Weights of a small GPT-style language model, trained from scratch on English Wikipedia.
Architecture: RMSNorm before each block, rotary positions, tied embeddings.
MLP neurons of a small language model. Each row is named by its layer, matrix (gate and up: input weights) and neuron, and shows model dimensions 64-159. Each number is 50 + 15 x the weight over its row's rms, rounded and kept within 0 to 99. A neuron's up and down rows have the sign that makes its largest values positive.
After each neuron's rows, "fires after" lists the tokens most often just before its 100 highest values on Wikipedia text that the model never trained on; "fires on" lists the tokens most often at its 100 highest values on Wikipedia text that the model never trained on.

L3.gate304:45 70 70 62 64 60 62 42 67 51 33 46 50 46 57 56 29 38 44 31 30 53 66 59 61 35 62 28 70 41 44 23 56 61 35 36 58 60 27 47 46 48 71 65 28 45 44 68 39 44 34 50 60 32 38 52 17 16 33 45 62 52 72 74 55 80 58 46 47 49 57 51 32 48 46 53 45 27 50 58 46 35 66 45 40 38 59 34 57 56 58 43 14 27 54 18
L3.up304:45 25 43 42 35 39 27 75 51 75 66 36 20 41 35 54 46 73 27 55 31 47 70 21 31 25 82 47 60 71 52 69 86 42 65 56 50 39 49 73 38 65 40 42 64 57 25 70 37 32 61 63 97 46 64 39 64 63 36 48 20 65 59 51 62 52 57 40 41 62 44 50 43 45 52 58 44 39 57 30 31 40 50 38 40 55 50 34 50 54 31 44 45 60 58 55
fires after: "1", "2", "os", " As", " Ros", " Des"
fires on: "0", "a", "ia", "ert", "1"

L5.gate37:43 37 60 56 32 61 45 51 43 71 24 46 40 53 21 53 79 37 46 50 55 23 74 68 19 14 60 39 53 20 75 40 35 51 30 49 31 51 60 51 44 47 36 44 59 53 41 46 51 45 55 80 44 50 57 66 42 48 54 77 74 50 55 46 38 33 39 44 79 61 55 78 57 64 29 62 60 47 32 83 58 51 57 66 64 55 56 49 26 62 36 61 43 67 60 74
L5.up37:51 28 59 76 52 31 36 57 60 51 40 47 18 49 46 52 41 58 59 76 53 66 26 50 54 54 24 42 29 45 47 46 40 36 55 58 62 40 72 50 53 30 37 53 61 84 75 47 54 43 50 51 37 37 52 51 84 68 32 69 36 27 65 46 76 51 46 59 41 34 53 42 61 62 55 44 36 51 34 71 61 23 50 25 67 49 53 48 45 58 58 68 47 45 34 73
fires after: " C", " c", "C", " W", " the", "c"
fires on: "ur", " cent", "our", "oun", "ile", " cour"

L4.gate415:27 37 71 47 41 69 65 32 45 55 20 91 43 64 57 44 51 72 64 19 49 21 62 51 43 45 30 42 44 42 21 58 54 42 31 25 43 33 45 63 69 45 71 59 56 41 58 66 46 47 39 38 45 54 49 88 32 52 44 66 48 53 48 22 40 52 45 49 35 57 47 32 64 26 34 77 43 69 54 65 73 46 51 62 77 65 85 49 56 29 46 26 46 42 49 36
L4.up415:51 52 51 45 52 57 46 59 59 54 56 65 45 52 60 86 40 45 54 34 52 53 52 57 44 35 64 56 60 30 53 64 90 42 33 59 18 37 31 58 47 51 67 97 36 55 48 30 48 44 33 56 29 74 52 64 49 61 68 32 37 18 36 46 66 41 51 30 37 56 59 78 44 38 56 27 31 47 30 22 72 55 55 42 60 39 51 45 61 25 40 28 53 31 66 47
fires after: "0", " ", "9", " re", "2", " l"
fires on: "1", "2", "0", "6", "atter"

L5.gate149:42 29 49 63 58 56 47 27 60 60 71 64 30 73 54 39 67 58 59 35 46 44 61 38 34 53 45 32 53 49 53 51 61 67 34 41 48 52 32 49 57 29 65 73 27 40 39 46 55 63 52 59 33 09 72 79 24 63 24 47 38 40 52 55 36 67 60 30 45 76 66 44 67 67 35 52 48 55 45 78 61 51 53 70 37 30 58 48 74 48 42 21 42 32 66 18
L5.up149:25 41 44 42 55 54 41 38 22 47 62 38 30 35 89 33 48 40 35 54 26 47 37 44 48 34 71 59 71 48 22 36 75 59 40 60 27 51 69 53 73 71 40 85 47 28 45 49 43 49 25 39 48 45 57 49 59 33 52 28 62 46 48 66 50 43 42 60 54 99 33 42 51 48 37 49 37 52 43 48 66 29 43 30 38 38 70 45 60 50 46 66 36 39 73 20
fires after: "2", "0", "9"
fires on: "0", "2", "1", "6", "8"

L4.gate227:37 53 83 40 40 53 52 58 58 66 18 60 49 50 25 37 94 79 64 49 69 56 33 61 64 38 81 35 62 70 46 55 20 27 27 35 50 65 53 31 39 54 60 80 50 51 40 75 43 57 32 39 37 61 53 58 15 57 68 62 40 56 39 32 39 40 63 45 46 46 29 25 38 52 46 65 58 49 22 34 36 39 44 48 71 34 78 48 41 56 05 73 37 50 67 61
L4.up227:46 36 95 60 89 53 42 45 84 62 53 82 63 47 40 83 26 41 42 59 40 67 31 17 66 66 67 39 49 59 74 50 60 74 70 48 50 61 57 24 31 33 32 43 23 42 58 34 50 61 38 45 32 54 48 49 50 73 60 29 48 28 23 50 55 34 26 59 45 83 60 32 59 65 40 20 65 48 47 56 42 23 49 46 58 21 59 53 64 61 38 53 48 41 44 52
fires after: " C", " c", " v", " H", "c", "C"
fires on: "on", "ir", "U", "re", "ab"

L5.gate13:55 63 51 58 65 63 35 58 42 42 38 61 62 26 16 49 50 59 41 49 66 28 60 56 61 46 59 51 51 64 32 17 33 75 38 48 70 50 45 59 36 59 44 71 16 56 71 35 69 55 43 63 52 90 39 39 51 73 50 60 94 82 38 42 58 48 51 47 78 54 70 60 64 51 66 70 31 60 71 55 53 50 68 74 59 27 63 54 68 39 14 49 57 33 42 45
L5.up13:98 52 74 68 23 53 66 55 36 43 71 52 69 41 60 61 26 48 50 24 48 52 68 44 37 47 51 51 66 44 28 45 38 49 47 33 53 56 59 64 66 59 47 63 43 21 46 29 60 83 42 30 45 46 38 53 31 36 53 31 46 64 42 48 38 55 24 49 61 29 45 92 56 49 53 37 34 52 50 29 47 45 21 33 33 70 70 57 57 71 43 53 52 34 32 47
fires after: "1", "9", "0", "2", "5"
fires on: ",", "1", "2", "3", "6", "4"

L8.gate462:53 44 63 42 50 82 65 43 68 37 62 42 10 49 85 26 89 66 52 51 37 57 69 55 56 63 64 66 51 61 57 74 14 32 33 53 53 53 40 59 69 15 72 48 40 50 40 69 21 57 55 65 42 67 60 69 60 33 66 30 84 67 67 61 55 56 10 60 42 39 59 55 49 64 46 58 52 64 60 54 45 72 75 72 47 43 59 30 55 45 65 38 60 25 88 50
L8.up462:70 52 69 44 57 41 51 19 29 51 77 65 46 35 73 44 59 66 51 54 45 65 62 49 43 56 43 59 50 47 30 32 71 59 50 61 73 59 71 65 68 47 49 24 39 42 36 50 74 67 55 36 49 60 46 44 63 80 51 43 67 56 57 32 41 92 33 63 39 43 65 64 40 55 54 60 60 47 48 49 53 25 26 58 65 55 63 55 58 60 46 36 41 40 67 16
fires after: "2", " ", " B", "m", " b", "\n"
fires on: "0", "2", "ass", "ern", "ath"

L5.gate59:50 32 54 38 35 49 28 45 63 39 63 62 37 35 38 25 67 31 42 45 51 29 58 76 66 33 57 40 55 56 54 32 27 70 41 62 61 49 39 54 61 66 58 66 34 53 30 51 67 54 70 47 58 44 24 63 30 55 57 72 41 54 40 53 72 57 82 67 45 56 55 46 88 66 44 90 56 70 53 44 58 48 82 59 53 47 67 50 51 51 54 26 57 77 58 09
L5.up59:49 60 60 61 71 45 52 31 46 31 45 37 77 74 51 29 46 53 58 64 85 27 44 58 46 42 57 62 52 49 70 41 55 39 28 40 60 25 79 60 46 58 60 52 52 41 56 08 50 67 58 24 56 14 58 36 53 38 44 54 33 65 42 31 32 55 57 34 70 72 49 54 60 57 67 59 66 55 48 08 19 66 49 50 37 46 53 84 47 33 76 55 43 64 60 68
fires after: " s", "9", "0", "s", "S", "8"
fires on: "9", "um", "0", "3", " life"

L5.gate433:46 33 42 51 72 55 49 61 72 64 20 57 51 32 23 53 64 40 45 27 64 61 51 52 37 60 47 40 46 61 51 56 54 52 66 64 58 58 58 30 42 70 29 83 64 56 53 52 51 32 48 51 47 36 70 68 60 58 47 48 32 66 56 71 43 65 55 46 50 68 74 32 52 65 39 67 25 80 56 84 64 78 52 67 51 52 65 57 51 40 44 50 51 44 66 24
L5.up433:35 51 58 46 79 54 31 19 38 45 66 58 43 74 54 58 63 61 71 25 23 40 89 77 51 70 63 40 56 61 56 71 31 67 52 23 49 32 20 41 55 47 81 72 61 09 33 68 27 38 49 64 44 53 57 50 65 48 48 17 50 66 36 56 50 56 46 55 39 48 34 46 54 72 72 44 36 18 53 54 36 53 63 39 79 50 44 32 53 60 63 22 53 29 67 58
fires after: "2", "0", "9"
fires on: "0"

L3.gate132:34 45 46 66 26 51 49 91 77 54 58 66 49 43 37 68 79 45 86 32 32 55 34 66 52 43 30 28 39 49 21 61 16 59 44 61 46 39 37 48 57 75 45 81 42 50 66 53 54 45 63 46 42 49 45 59 59 86 70 87 27 16 33 60 30 42 30 47 37 48 86 56 57 40 43 70 40 67 43 47 45 64 59 71 55 52 61 71 51 81 63 46 56 50 59 47
L3.up132:46 56 49 38 78 45 39 55 66 55 62 69 29 52 35 48 67 65 61 47 51 47 34 39 57 43 46 29 48 44 39 76 69 66 30 55 63 62 56 14 55 70 55 44 47 41 55 71 52 64 99 57 48 39 58 45 71 59 26 82 63 69 66 86 61 48 60 54 33 65 46 29 70 44 60 31 36 40 37 55 62 46 56 60 55 66 62 53 73 39 63 44 66 46 85 70
fires after: "1", "2", "0", "3", "4", "5"
fires on: "."

L2.gate310:40 70 64 39 40 47 21 86 41 83 33 64 39 34 46 60 35 38 56 53 40 32 68 43 35 32 41 48 41 43 53 49 60 46 41 49 71 50 76 68 57 70 18 55 64 46 29 45 50 49 35 23 59 32 35 30 65 68 51 35 53 57 40 19 72 55 30 55 51 67 45 45 44 85 54 41 50 41 56 41 51 25 29 57 72 24 65 74 48 50 46 50 51 69 51 33
L2.up310:51 69 34 41 24 31 35 49 68 60 32 50 64 40 65 52 34 63 47 50 54 06 67 52 72 49 36 41 47 41 56 49 60 33 35 47 39 29 63 56 44 67 51 38 17 52 45 66 51 56 50 26 49 53 38 27 62 62 68 55 27 58 32 37 64 52 36 48 40 41 71 41 59 42 39 48 34 66 45 65 44 33 35 78 69 40 73 62 44 38 69 49 60 41 39 60
fires after: "9", "0", "2", "6", "8"
fires on: "1", "9", "5", "6", "4", "7"

L8.gate274:55 32 58 42 37 63 34 63 43 49 28 38 41 58 48 65 60 50 58 38 46 64 59 38 40 48 74 26 41 59 57 39 39 31 48 54 36 69 69 59 55 68 79 62 48 47 19 61 38 44 49 32 51 52 46 67 37 33 64 25 37 50 57 38 23 67 56 57 23 51 22 59 53 81 60 49 41 51 63 34 41 58 22 48 67 58 46 49 39 40 27 41 34 40 39 55
L8.up274:62 54 58 30 43 58 23 71 56 34 34 44 34 77 75 50 57 24 53 42 73 91 43 49 50 18 72 31 49 55 46 54 58 26 71 52 33 46 29 59 67 39 48 58 64 33 64 65 55 70 76 33 51 62 47 59 54 37 68 63 55 54 50 66 36 36 72 43 25 55 47 71 49 77 64 76 47 49 94 52 54 27 09 27 42 61 56 12 16 60 26 58 42 53 38 65
fires after: "1", "2", "-", "3", "O", "5"
fires on: "1", "0", "7", "2", "6", "3"

L3.gate122:50 49 58 59 45 55 45 59 84 62 44 34 50 44 53 73 36 52 53 53 40 42 79 58 58 29 61 34 50 43 55 39 60 53 53 49 77 42 67 76 39 65 27 57 88 57 41 48 43 52 56 82 37 42 41 60 65 36 55 63 41 68 19 53 78 59 32 56 60 70 58 64 28 25 47 42 55 43 53 56 29 30 51 39 60 57 56 28 49 64 60 73 38 63 63 25
L3.up122:61 24 45 38 63 44 70 48 54 50 26 15 31 44 56 21 48 36 59 75 36 42 53 29 58 35 61 47 37 73 67 64 66 56 52 44 50 56 38 57 56 52 69 69 40 53 47 52 48 40 52 49 57 48 58 23 52 36 76 59 87 76 41 59 29 58 41 50 65 71 38 55 61 45 53 38 62 36 64 58 39 67 34 25 49 56 63 31 38 31 62 47 59 54 42 24
fires after: " ", "1", "6", "0", "8"
fires on: ",", "1", "9"

L4.gate65:32 35 77 71 60 72 54 57 33 55 31 43 25 53 42 34 57 69 38 54 49 46 61 44 95 52 18 36 61 58 90 52 46 40 60 60 54 40 85 28 43 23 50 57 26 72 52 41 45 37 64 60 44 64 29 66 41 63 82 49 34 66 43 20 58 43 26 71 39 39 57 46 75 35 59 48 55 68 46 48 44 52 45 46 36 55 59 35 51 62 51 32 39 33 42 42
L4.up65:50 18 38 78 62 47 29 67 46 57 69 69 33 52 64 78 49 37 45 44 46 34 60 77 48 41 66 50 61 66 62 42 62 52 54 50 46 69 52 71 67 61 01 51 50 43 52 57 36 65 33 75 68 55 52 48 61 67 55 54 62 41 38 38 31 60 43 66 42 56 72 54 38 38 60 48 50 58 27 58 41 54 65 38 53 43 61 44 36 58 40 65 39 67 62 76
fires after: "\n", " Website", " Cal", " "
fires on: "=", "\n", ":", " is", "7"

L10.gate177:58 68 77 38 61 45 51 56 41 40 53 58 74 39 51 44 49 47 51 34 61 34 48 56 47 71 25 73 65 46 64 44 61 74 63 37 54 60 56 55 78 68 49 53 65 43 58 68 53 46 75 24 60 32 31 61 42 48 58 57 69 95 41 51 61 57 61 44 51 57 38 73 74 40 31 49 18 62 46 63 18 63 69 52 55 44 52 32 55 62 64 53 46 58 49 40
L10.up177:50 81 49 36 42 45 39 54 34 60 41 67 58 80 50 55 48 46 42 50 40 54 47 48 60 70 40 62 39 52 58 56 36 61 41 47 49 57 54 58 21 55 67 36 36 71 58 49 63 49 39 72 61 12 61 24 36 57 43 34 60 18 44 47 50 53 72 22 47 32 71 80 54 27 51 62 65 59 37 37 46 55 06 07 46 46 57 28 62 64 65 24 56 53 38 41
fires after: "0", "2", "7", "5", "8", "6"
fires on: ".", ":", ",", " (", " h"

L5.gate106:36 26 63 50 59 49 55 37 44 56 51 69 56 38 44 58 54 67 26 57 61 68 39 58 60 57 32 54 64 30 25 26 55 42 16 46 55 39 56 41 53 56 57 64 67 78 42 26 46 35 55 51 54 56 47 78 23 99 52 33 62 58 34 29 66 42 69 67 45 70 60 56 49 30 72 59 23 48 39 52 53 53 36 34 70 48 68 28 55 56 26 36 30 60 41 35
L5.up106:38 09 31 30 84 64 52 52 88 39 44 65 49 53 87 67 57 46 55 48 58 66 67 44 57 09 32 64 38 62 64 60 73 50 44 35 63 39 69 53 38 48 45 83 24 67 60 55 67 53 80 80 71 69 67 49 67 53 36 42 44 69 53 52 51 48 44 48 58 36 57 52 53 73 27 50 40 44 34 44 44 58 63 44 43 29 44 26 52 47 46 57 43 41 24 49
fires after: " ", "1", "2", "\n"
fires on: "5", "6", "9", "l", "8", "7"

L3.gate291:41 27 49 54 63 57 37 32 27 24 78 42 60 67 60 55 38 68 39 63 36 59 27 64 44 46 85 39 69 45 60 44 10 43 53 61 49 49 66 38 61 13 49 28 47 43 42 33 69 47 41 09 36 48 42 69 39 66 61 37 75 51 36 36 19 39 50 32 35 35 37 44 63 78 38 52 23 33 71 43 40 56 63 33 60 43 77 55 67 74 43 37 50 49 50 39
L3.up291:81 78 30 86 66 28 44 58 63 57 60 62 46 72 58 56 43 64 54 59 41 22 36 66 44 58 28 33 23 21 14 59 61 38 71 48 55 27 68 38 46 45 53 52 63 44 80 34 24 41 58 48 39 35 66 42 43 44 53 62 44 63 39 40 71 45 44 56 52 32 45 58 54 79 68 28 46 49 58 71 44 50 43 44 68 60 72 62 48 67 44 71 72 71 56 55
fires after: "0", "1", "9", "7", "8", "6"
fires on: "9", "4", "2", "6", "7", "1"

L4.gate37:45 36 53 41 47 79 66 68 19 41 56 38 64 56 52 55 68 63 57 37 32 57 56 44 21 53 25 55 40 17 42 55 38 18 78 49 37 52 33 41 40 44 30 69 54 57 46 70 53 48 53 54 29 56 46 73 40 36 70 63 30 30 37 51 58 69 69 37 43 41 45 56 39 46 76 69 11 58 39 46 63 48 45 51 57 52 46 34 41 55 74 50 24 45 41 45
L4.up37:56 51 46 61 26 29 30 63 52 42 53 46 36 72 35 39 31 67 73 57 26 56 51 68 81 37 59 59 56 54 52 99 65 51 41 21 23 51 51 47 61 66 32 50 54 41 66 50 67 59 59 32 33 46 53 65 48 64 35 28 41 46 51 25 35 54 35 54 35 28 44 50 62 51 25 63 55 54 68 66 39 37 35 54 22 65 45 59 65 56 68 58 74 47 31 45
fires after: " ch", " Ch", " dis", "ome", " al", " g"
fires on: "g", "all", "app", "n", "t", "ett"

L3.gate222:41 39 51 42 56 61 64 61 59 55 41 52 72 44 37 50 74 57 59 58 63 58 73 74 79 30 49 52 40 63 57 41 30 49 29 50 75 56 69 58 58 72 57 84 22 80 32 61 79 62 57 46 55 61 37 72 56 60 57 65 54 59 55 58 41 49 49 47 40 65 31 56 52 52 39 65 57 34 33 83 49 75 37 50 44 28 60 64 53 65 51 40 35 56 37 26
L3.up222:18 64 30 45 51 43 61 49 40 45 52 58 22 48 59 70 81 59 20 46 44 66 56 60 23 30 52 69 50 55 83 38 65 45 53 40 54 48 33 66 61 37 33 52 53 49 24 17 34 34 56 50 69 42 42 58 67 60 61 55 39 35 23 62 50 33 39 59 53 41 81 51 28 27 53 50 51 27 30 34 46 56 58 72 35 38 47 15 55 39 41 43 53 49 46 42
fires after: "2", "u"
fires on: "0", "ra", "ad"

L2.gate464:15 37 49 69 49 52 44 72 48 70 49 73 70 58 38 39 73 65 77 31 50 35 62 25 55 37 42 36 43 48 49 46 12 31 58 57 39 19 54 44 24 53 27 70 67 51 66 48 60 27 43 35 70 26 54 49 59 43 38 71 44 75 24 62 64 55 48 45 42 66 52 24 44 36 41 73 21 58 43 60 31 41 40 33 53 65 46 66 67 78 50 42 42 54 30 39
L2.up464:37 48 46 65 85 45 49 57 50 70 65 28 61 22 31 53 47 48 39 32 50 46 73 39 45 81 37 41 40 56 56 33 62 48 37 82 65 50 65 30 49 59 49 46 56 42 47 42 59 62 41 74 51 62 45 61 61 50 60 47 44 66 59 11 59 68 48 56 83 55 60 53 63 79 32 26 85 55 42 96 46 13 43 48 49 25 45 42 50 25 46 57 52 67 66 37
fires after: "9", "0", "4", "5", "3", "2"
fires on: "–"

L4.gate69:33 44 63 71 73 64 53 49 68 72 23 86 26 49 52 54 55 28 41 30 31 64 54 36 71 40 46 77 43 47 45 51 67 66 44 54 55 48 33 48 36 50 37 46 35 44 59 71 51 55 45 23 41 36 58 63 53 46 51 07 45 59 43 51 52 70 37 67 41 54 67 61 63 61 54 62 27 70 40 63 38 70 34 36 56 04 58 22 42 60 58 21 47 43 30 26
L4.up69:11 33 55 46 55 65 57 48 68 47 46 71 49 36 24 31 41 50 59 57 51 41 45 61 40 54 45 41 41 44 40 29 59 38 02 81 60 35 43 35 83 43 70 37 05 60 51 35 52 66 13 44 40 65 39 70 51 51 75 18 84 29 63 62 75 41 47 63 16 44 44 70 43 73 46 58 58 65 28 61 71 40 68 54 49 50 42 61 25 38 52 58 41 50 58 42
fires after: "9", "1", "8", "0", "7", "th"
fires on: "6", "4", "9", "5", "in", "0"

L4.gate243:58 37 50 60 35 89 29 43 47 62 49 39 59 55 65 52 38 63 59 29 18 62 33 40 52 49 57 47 60 70 41 57 59 38 87 46 69 61 71 46 48 67 49 55 58 41 45 36 62 33 41 33 44 33 50 13 38 75 43 57 61 69 59 51 25 50 42 44 42 76 42 54 78 54 65 51 24 44 85 50 39 62 42 69 69 42 51 72 52 53 56 37 47 40 47 34
L4.up243:30 15 35 39 50 47 51 64 62 69 35 37 43 77 65 16 45 50 79 40 56 54 50 46 65 59 51 57 62 31 58 46 48 63 54 56 49 29 74 40 46 13 38 58 57 67 63 59 48 76 54 55 48 66 46 47 67 24 46 64 22 80 51 46 36 80 36 66 47 42 53 44 40 54 64 63 67 68 51 52 52 50 40 78 64 40 63 48 19 61 41 56 42 68 47 39
fires after: "1", "2", "3"
fires on: "1", "3", "2", "4", " dep"

L5.gate336:48 72 53 34 47 57 56 52 66 74 21 69 45 62 41 57 31 73 63 40 41 39 69 40 26 67 70 18 49 42 47 76 67 65 53 19 58 64 27 46 54 74 52 71 47 47 56 47 42 38 48 34 56 67 54 41 42 60 35 61 38 47 40 49 54 63 64 47 39 68 55 54 57 66 63 63 56 59 51 63 28 46 57 57 57 21 78 54 54 38 44 62 44 61 62 51
L5.up336:59 56 39 56 52 41 45 39 52 54 35 69 43 84 83 42 35 57 35 37 57 54 67 55 65 62 58 39 43 41 51 42 62 51 55 41 62 56 49 42 54 67 40 34 52 62 53 31 37 54 60 43 51 48 82 57 35 69 66 42 52 43 27 37 46 75 62 59 56 71 48 54 32 63 58 48 71 54 62 59 44 52 75 56 54 30 47 48 45 64 63 44 41 60 69 52
fires after: "2", "0", "9", "°", "1", "6"
fires on: "0", "2", "F", "6", "1"

L5.gate236:69 41 46 52 38 56 32 42 50 37 66 64 63 46 17 51 57 40 60 64 59 38 66 28 69 58 45 56 63 52 64 47 51 24 20 64 51 46 34 54 27 43 51 52 28 39 47 39 54 62 53 62 84 60 38 41 62 46 51 46 64 43 23 29 65 51 47 36 59 59 71 52 43 64 57 57 43 38 54 26 44 54 51 45 66 52 55 44 48 69 31 56 49 41 25 20
L5.up236:74 31 42 47 49 46 36 63 47 28 82 44 64 24 40 35 34 52 51 35 52 27 82 50 44 49 94 58 44 53 72 53 36 35 40 69 46 53 62 31 33 34 78 46 49 33 40 32 45 67 56 52 56 72 54 40 44 34 38 46 39 57 65 31 54 63 30 33 53 79 66 36 55 64 47 51 39 41 63 18 57 49 49 46 36 36 35 58 54 29 48 50 74 72 47 33
fires after: "1", "4", "0", "8", "9", "7"
fires on: "0", "6", "2", "9", "4", "3"

L4.gate316:56 54 82 46 63 59 47 72 70 34 33 58 35 80 26 80 41 77 62 19 33 41 49 42 61 51 57 62 73 67 64 78 77 51 49 44 35 48 33 46 74 59 56 80 56 57 56 36 49 40 46 66 81 30 66 41 47 72 55 46 54 44 41 59 46 54 56 47 66 52 62 35 40 29 55 66 36 61 33 53 41 79 75 67 69 58 65 30 77 41 27 43 44 69 45 62
L4.up316:26 30 61 19 50 44 24 00 52 45 25 61 56 43 34 30 44 68 37 45 40 69 76 74 44 59 59 61 48 56 55 35 55 47 48 68 57 87 34 41 60 31 54 48 38 39 37 61 40 41 34 43 51 46 71 45 56 45 61 53 70 55 69 62 41 67 44 53 31 45 59 50 14 78 55 58 42 83 19 72 58 47 49 57 63 43 78 57 47 77 19 43 35 44 33 66
fires after: "0", " ", "9", "2", "–", " al"
fires on: "2", "0", "1", "9", "6", "tern"

L5.gate259:36 72 64 56 45 39 49 71 44 51 33 56 52 37 41 36 63 73 32 41 78 43 10 70 67 49 51 44 44 35 48 55 27 75 56 58 46 67 75 36 46 49 67 37 43 37 68 23 46 50 50 46 21 31 77 64 66 65 65 59 51 58 49 62 59 63 26 39 64 70 84 58 59 69 55 74 61 56 60 49 51 58 27 43 46 52 40 52 73 59 57 41 60 49 72 33
L5.up259:59 57 51 62 50 51 63 56 75 28 65 43 54 44 66 71 71 28 62 32 56 53 27 51 68 50 13 33 45 40 79 50 37 66 42 45 60 59 54 45 76 50 64 44 33 60 35 39 44 48 55 67 27 47 66 49 52 57 63 85 49 62 88 79 49 36 64 32 58 69 80 45 30 43 44 60 47 38 67 42 41 80 44 59 34 53 61 75 58 54 59 32 34 50 59 37
fires after: "1", "0", "2", "4", "3"
fires on: "."

L3.gate402:62 67 54 63 62 74 42 51 41 38 50 49 82 65 14 38 58 27 38 39 56 54 00 48 24 58 38 53 45 40 45 64 48 81 30 39 45 69 49 59 63 45 63 51 31 57 58 28 69 47 59 46 51 60 45 50 63 38 72 47 38 65 57 55 30 62 80 52 64 37 37 57 52 56 57 34 39 42 47 48 61 25 62 43 59 55 37 55 49 56 44 60 50 39 64 36
L3.up402:50 46 72 46 62 65 32 25 54 47 26 51 73 54 31 39 57 48 35 54 45 45 43 62 55 36 51 52 46 47 68 36 64 81 29 27 73 34 55 31 57 45 56 37 42 99 52 17 59 86 65 58 59 50 57 59 50 86 47 68 45 43 46 54 52 65 54 72 85 65 70 61 72 57 53 47 47 37 50 72 16 69 69 68 44 62 44 76 37 42 47 49 58 72 60 62
fires after: ",", " a", " to", " and", " un", "°"
fires on: " be", " which", " that", "it", "iv", "id"

L4.gate321:77 35 60 52 34 77 28 50 41 24 33 48 63 72 44 78 29 62 60 71 36 51 43 70 46 65 66 58 89 49 55 35 55 55 51 58 43 33 42 49 44 70 44 55 22 32 39 49 40 23 34 34 65 43 49 36 29 45 64 46 64 44 40 26 31 48 41 67 52 67 47 94 63 68 55 44 37 64 43 46 35 53 60 29 54 58 44 58 48 60 43 64 52 29 28 12
L4.up321:79 52 45 45 55 54 46 62 73 54 54 46 52 47 91 54 25 63 72 48 60 34 37 69 35 37 55 38 40 50 68 58 46 45 63 38 62 51 34 25 63 39 51 56 75 48 64 46 44 45 43 88 18 57 65 62 36 60 55 43 51 65 52 39 59 73 10 21 61 30 23 29 38 88 67 50 46 62 46 46 41 63 58 64 64 34 62 53 64 30 30 31 52 64 61 60
fires after: "\n", "1", "|---|---|---|---", "8", "9"
fires on: "\n", "8", "9", "0", "|---|---|---|---|---|", "|---|---|---|"

L5.gate369:36 50 62 46 43 57 44 35 52 58 31 41 44 43 70 58 39 62 40 35 49 44 88 77 71 07 70 50 47 53 69 64 66 39 39 79 39 54 62 23 53 32 37 57 66 66 41 49 38 47 36 55 74 75 24 58 40 37 56 55 57 42 58 32 39 66 39 84 44 44 51 35 42 56 30 51 46 57 82 71 64 59 34 59 44 45 49 42 61 62 53 40 09 73 54 40
L5.up369:40 37 48 26 66 46 47 55 55 48 34 52 36 16 42 55 43 40 37 58 27 63 60 45 36 37 17 46 37 57 39 44 73 50 50 42 65 59 58 31 54 47 62 65 48 72 46 54 31 31 48 57 37 66 41 55 59 58 38 58 71 64 48 73 52 50 58 64 45 60 32 33 54 52 59 48 47 48 23 49 66 53 09 26 73 46 46 32 34 64 56 56 51 62 55 32
fires after: " ", " ("
fires on: "2", "1"